MLP neurons of a small language model. Each row is named by its layer, matrix (up: input weights) and neuron, and shows model dimensions 416-511. Each number is 200 + 20 x the weight over its row's rms, rounded and kept within 0 to 999.
After each neuron's rows, "fires on" lists the tokens most often at its 100 highest values on Wikipedia text that the model never trained on.

L4.up1550,212,205,177,191,210,155,216,224,213,201,241,202,185,218,195,195,200,181,190,211,192,184,164,207,268,157,194,188,184,199,175,184,216,182,194,214,204,182,187,221,216,214,210,174,202,171,205,208,179,151,203,213,200,184,168,219,229,172,194,190,218,224,194,193,193,190,171,185,220,182,192,184,218,194,165,207,243,212,187,194,197,189,177,202,169,222,150,217,221,210,186,184,179,234,204,200
fires on: "3", "4", " st", " New"

L4.up1943,173,237,170,207,219,215,195,217,214,231,210,222,208,224,179,188,222,202,194,216,181,181,255,196,216,235,250,224,219,165,178,191,188,194,203,199,222,199,233,200,218,216,184,198,211,186,199,219,181,211,212,215,229,204,188,235,223,209,183,203,256,174,224,225,233,195,204,199,219,206,189,185,229,217,228,199,215,185,215,215,181,181,182,192,187,191,203,247,190,203,222,215,202,220,177,185
fires on: " ", " that", " who", "9", "1"

L4.up166,192,176,201,183,218,183,217,206,181,212,228,207,243,220,232,202,165,185,176,211,174,195,151,194,159,235,209,198,148,188,224,170,208,189,180,228,211,186,180,216,161,170,167,237,208,209,214,205,187,224,203,202,209,223,192,188,177,185,216,191,200,166,158,180,206,220,187,178,231,202,208,176,213,236,195,159,244,183,189,199,222,179,187,219,167,233,215,193,224,224,184,209,219,238,206,185
fires on: " |\n", "|---|---|---|---|---|\n", "|---|---|---|---|\n", "|---|---|---|---|---|---|\n"

L4.up942,173,174,176,196,208,187,211,200,206,205,220,215,206,208,231,172,157,192,162,185,217,184,203,225,201,191,165,191,197,215,212,191,193,175,184,217,201,200,219,181,204,203,193,214,198,183,162,198,242,185,220,209,180,211,205,200,207,212,218,222,236,214,243,171,188,190,193,179,196,212,203,205,181,228,200,206,217,231,177,153,200,168,230,193,171,200,198,224,209,208,188,213,205,207,223,194
fires on: " |", "0", "8", "4", "2", "3"

L4.up1284,222,197,170,166,159,194,205,226,228,192,182,203,223,171,204,221,202,184,192,189,190,219,205,206,177,212,167,210,237,192,185,196,172,211,193,213,193,174,195,200,205,159,197,187,183,217,206,214,194,190,175,215,225,207,161,203,176,211,191,165,201,211,214,215,177,211,188,224,202,218,214,195,236,189,200,176,217,234,249,187,216,192,240,205,216,186,186,193,209,222,193,232,220,190,188,180
fires on: "-", " ", " p", " P"

L4.up764,221,183,195,191,215,216,219,224,208,202,216,197,219,190,185,200,208,203,178,220,163,159,175,207,191,197,180,199,206,179,224,199,179,192,205,205,214,202,204,160,177,218,185,225,196,210,215,208,185,235,189,230,170,206,180,201,217,208,187,187,194,215,201,232,147,181,211,212,192,220,218,218,193,187,224,171,193,223,208,188,232,209,211,221,222,195,186,234,230,189,208,207,183,171,198,205
fires on: ",", ")", "-"

L4.up1407,193,196,217,190,187,221,226,241,201,197,208,197,243,216,186,212,198,164,207,198,239,206,206,184,187,168,180,194,189,194,189,172,202,226,183,186,224,225,206,172,181,201,214,168,203,168,238,244,171,188,202,204,180,181,200,197,186,204,177,212,204,205,191,218,211,192,165,186,204,181,203,216,212,201,194,187,156,197,213,214,202,183,228,185,179,203,179,202,177,212,190,180,204,186,191,214
fires on: " Re", " a", "re", " an", " be"

L4.up1896,196,171,207,192,168,198,172,215,223,204,193,217,199,203,193,209,185,217,169,233,214,193,189,224,214,220,182,188,176,223,207,183,192,178,207,210,201,206,189,160,183,190,201,206,182,193,149,184,196,171,217,216,167,186,191,189,224,179,198,210,196,195,236,207,209,195,212,182,212,225,199,175,172,236,189,169,230,220,178,216,169,201,186,196,204,202,184,203,185,207,186,219,217,190,241,201
fires on: " S", ")", "i"

L4.up835,182,156,188,208,195,196,190,193,182,213,205,203,207,198,208,207,197,203,218,201,190,170,184,220,243,196,212,183,183,191,184,200,183,203,180,191,214,201,210,186,191,216,164,219,169,204,189,186,228,209,178,214,206,216,171,234,193,192,186,214,181,205,230,215,182,212,216,205,188,217,230,204,218,185,217,188,214,179,200,206,228,205,206,219,198,243,204,176,198,239,204,185,199,161,218,199
fires on: ",", ")", "%", " was", "),"

L4.up1893,175,220,234,166,176,208,192,217,249,164,173,274,204,220,232,211,187,194,178,219,175,207,232,198,190,199,189,203,180,199,169,199,195,186,182,198,183,179,202,200,188,194,237,231,193,181,204,184,178,196,166,182,206,202,205,223,179,213,185,239,214,205,208,216,200,190,227,248,243,196,163,169,153,191,172,165,234,179,206,182,169,198,217,198,205,186,190,207,195,207,207,189,184,215,202,230
fires on: ",", "),", " ", " in", "\n", ";"

L4.up962,202,199,183,236,199,190,166,200,193,196,248,172,189,205,179,205,210,195,196,192,170,210,183,174,224,166,200,187,179,192,180,195,220,204,170,207,197,180,157,204,209,187,202,222,197,197,234,223,239,188,207,163,217,164,192,200,216,168,184,208,204,187,218,211,214,209,213,207,189,175,208,195,155,240,219,186,179,188,194,181,184,225,216,214,180,195,222,203,232,218,196,214,182,218,182,218
fires on: " St", " st", "St", "-st", "ost", "st"

L4.up824,215,228,207,233,171,217,185,185,208,168,206,199,210,219,204,225,201,181,193,220,171,198,227,222,212,175,207,183,197,212,172,192,224,222,201,174,212,186,187,203,222,225,209,200,254,226,204,224,195,152,171,204,192,212,210,213,247,220,196,227,251,205,214,178,193,192,161,192,195,203,208,196,203,209,197,177,198,195,217,197,249,214,176,222,185,218,183,209,215,191,181,235,206,198,203,226
fires on: " in", "In", " In"

L4.up216,220,153,217,215,216,221,199,205,210,206,200,172,203,235,198,178,212,188,212,175,194,152,195,210,232,188,224,194,211,225,148,190,206,182,229,173,219,194,188,202,200,199,233,218,217,198,208,205,200,188,207,233,183,168,206,178,206,235,213,211,243,188,184,209,232,197,202,197,234,192,162,199,199,217,184,201,198,192,226,171,206,171,217,205,183,217,197,218,215,195,198,194,179,197,169,201
fires on: " to", " sp", "th", "c", "8", "5"

L4.up1053,192,195,263,191,196,169,211,201,223,178,197,183,219,241,189,206,182,223,214,198,188,180,201,209,190,220,190,190,234,200,199,235,186,187,193,245,190,180,234,218,232,205,204,218,191,245,170,195,176,195,219,230,182,196,230,186,208,212,193,191,184,185,176,189,217,212,198,202,216,217,183,234,203,180,206,208,209,220,188,219,218,216,184,226,194,192,239,228,198,220,201,192,200,169,169,154
fires on: " the", "'s", " of", " with", " his"

L4.up1301,189,211,216,211,198,159,162,197,182,203,197,180,211,234,238,171,161,206,228,182,225,227,191,218,193,205,185,220,198,253,208,223,208,209,209,211,180,177,208,197,209,202,228,207,172,196,187,211,215,192,223,213,227,169,202,235,141,194,177,171,167,162,193,216,219,214,224,178,195,181,219,171,223,206,199,183,191,165,204,206,192,220,207,229,185,206,242,185,157,221,252,189,218,196,224,206
fires on: " of", "0", " to", " on", "5", "6"

L4.up2248,211,235,184,219,165,195,196,194,171,205,205,233,205,207,191,203,233,205,203,183,212,253,182,192,199,220,197,171,171,202,180,183,209,195,202,195,197,219,254,160,202,193,200,169,204,208,190,219,203,212,217,182,204,180,171,172,229,208,194,159,212,193,185,196,221,175,189,193,206,189,184,184,216,245,186,204,174,190,176,189,226,182,182,188,236,202,165,234,216,195,207,212,168,199,187,223
fires on: " was", ")", " who", "),", " is", ","

L4.up2025,196,198,203,185,196,201,228,179,188,188,174,171,237,210,192,186,222,236,183,227,177,224,233,203,176,211,190,227,222,228,231,201,221,193,161,201,159,201,225,179,212,236,221,182,165,216,191,195,193,234,215,199,181,207,217,177,181,199,171,203,204,197,213,188,197,195,209,177,231,182,188,169,198,192,185,209,213,163,223,201,170,260,192,215,174,177,201,203,166,207,210,196,208,190,214,213
fires on: " of", " for", " during", ".", " to", " or"

L4.up1908,220,236,186,216,174,207,191,220,185,200,237,247,207,217,238,240,209,163,189,243,186,190,203,190,216,185,181,183,209,195,190,201,194,206,215,192,184,184,200,234,200,190,186,195,205,170,203,226,216,206,207,192,217,245,195,213,192,215,188,249,204,193,198,208,217,212,171,215,218,218,218,177,203,179,201,177,207,168,208,196,183,217,170,198,191,182,212,215,196,187,214,232,217,198,167,209
fires on: " ", " in", "–", "9", " years", " ("

L4.up843,191,206,218,210,214,187,215,224,203,197,197,181,167,200,214,222,215,184,185,234,223,222,195,194,206,171,173,186,209,224,188,212,221,177,208,231,229,200,199,185,200,185,170,195,205,206,217,198,160,199,195,249,220,184,186,192,197,171,174,196,187,202,184,219,180,209,174,213,190,212,212,215,209,230,217,196,216,192,197,216,177,190,208,181,206,198,207,166,190,184,182,189,196,194,197,219
fires on: " K", " f", " s", " ", " hand"

L4.up1300,259,205,218,177,220,202,173,198,219,205,195,165,229,186,197,244,195,207,186,230,244,246,214,198,224,199,204,219,230,172,158,180,227,164,196,209,210,222,219,181,185,220,190,219,193,195,195,218,208,216,210,195,174,193,185,194,185,195,185,178,213,195,168,197,220,192,204,203,176,182,193,171,190,214,201,180,176,163,182,203,237,209,215,199,215,191,196,190,175,186,178,199,194,185,220,196
fires on: " in", " to", " is", ",", " on"

L4.up1825,241,220,203,205,214,214,210,194,208,182,201,158,184,192,213,155,197,203,224,211,191,206,199,201,182,191,193,198,199,223,191,228,217,219,207,220,201,211,195,198,185,216,183,187,184,207,188,199,212,212,174,222,235,168,228,209,215,220,199,179,191,210,212,258,205,182,195,162,215,193,166,184,154,199,200,212,180,185,185,182,189,233,243,212,180,197,222,194,172,183,218,203,207,198,171,196
fires on: " S", ".", " to", "S"

L4.up601,199,202,218,158,197,205,219,226,199,184,198,171,180,193,179,197,211,190,236,205,240,224,204,196,184,180,228,200,184,178,171,171,183,214,193,209,210,197,199,223,174,203,201,186,204,202,237,224,204,202,166,211,223,227,194,182,214,144,172,196,220,178,232,239,193,203,206,211,216,183,191,201,201,212,199,180,162,189,160,226,206,182,213,179,192,192,182,241,196,206,212,193,164,193,216,209
fires on: " in", " a", "st", " at", " an"

L4.up469,187,189,170,219,204,197,215,196,187,228,215,210,167,206,202,195,180,202,190,218,178,209,199,195,183,221,197,218,185,218,177,217,181,222,202,188,182,163,201,225,167,197,198,209,183,210,186,228,193,173,199,210,204,222,200,200,196,217,212,193,218,195,183,231,199,223,215,248,224,197,206,211,190,200,189,195,195,197,216,194,201,176,172,168,201,209,194,178,203,174,200,174,218,167,199,196
fires on: "g", "ag", " Se", "ig", "n", " se"

L4.up1418,189,194,185,188,204,213,224,201,233,211,215,186,221,212,186,215,185,194,189,195,201,210,161,203,177,217,191,182,156,168,211,225,220,180,170,216,192,213,152,258,197,152,208,222,206,255,188,209,170,204,193,189,186,187,236,186,207,183,221,177,194,218,200,201,195,186,202,186,178,241,214,186,241,193,193,204,210,214,205,191,225,193,198,232,217,201,179,186,194,217,206,194,195,217,180,197
fires on: " |\n", " Pre", " post"

L4.up20,227,178,192,212,164,207,183,177,230,206,178,215,214,177,169,200,200,170,203,201,243,162,195,211,216,179,197,214,199,208,191,188,173,227,207,218,202,204,187,198,228,190,192,221,186,205,184,220,192,232,190,227,212,203,156,204,208,209,194,254,158,227,213,201,152,204,183,210,179,200,212,225,175,198,222,217,203,223,212,252,232,193,201,186,193,183,217,217,212,177,206,246,173,162,192,207
fires on: ")", "\"", ".", " but", " it", " and"

L4.up1019,241,213,244,165,194,182,215,204,188,187,181,188,215,205,191,213,186,245,226,204,222,185,186,234,241,202,204,200,229,205,194,213,182,168,225,200,222,187,143,175,207,226,170,150,206,187,221,208,189,172,189,216,200,194,191,187,190,211,174,208,186,191,213,213,178,192,191,216,225,235,186,198,206,185,202,168,200,214,189,193,191,164,183,197,191,176,208,206,175,183,198,183,228,199,206,209
fires on: ")", " s", " Title"

L4.up2097,181,226,232,188,217,201,192,247,187,222,217,219,194,220,199,177,226,174,197,189,221,191,219,195,237,245,203,211,195,195,169,220,208,217,189,206,162,221,161,193,222,160,210,208,168,229,211,237,173,224,162,160,178,208,213,164,189,200,219,194,186,218,210,200,161,237,198,197,188,197,189,179,168,208,204,177,224,209,216,208,227,206,215,215,187,187,186,191,221,198,209,231,201,193,196,219
fires on: ".", ").", " "

L4.up2397,156,173,218,171,190,154,197,168,191,184,267,196,236,244,202,200,187,172,198,205,213,208,186,205,162,221,186,187,222,185,180,220,209,196,196,224,216,178,176,182,200,168,185,235,190,183,227,202,187,255,171,173,179,228,226,237,188,188,203,194,182,191,222,202,140,214,211,171,201,201,186,207,194,189,182,201,220,204,193,175,193,191,215,182,230,195,207,222,199,201,217,191,195,213,204,247
fires on: ",", " ", "),", " –"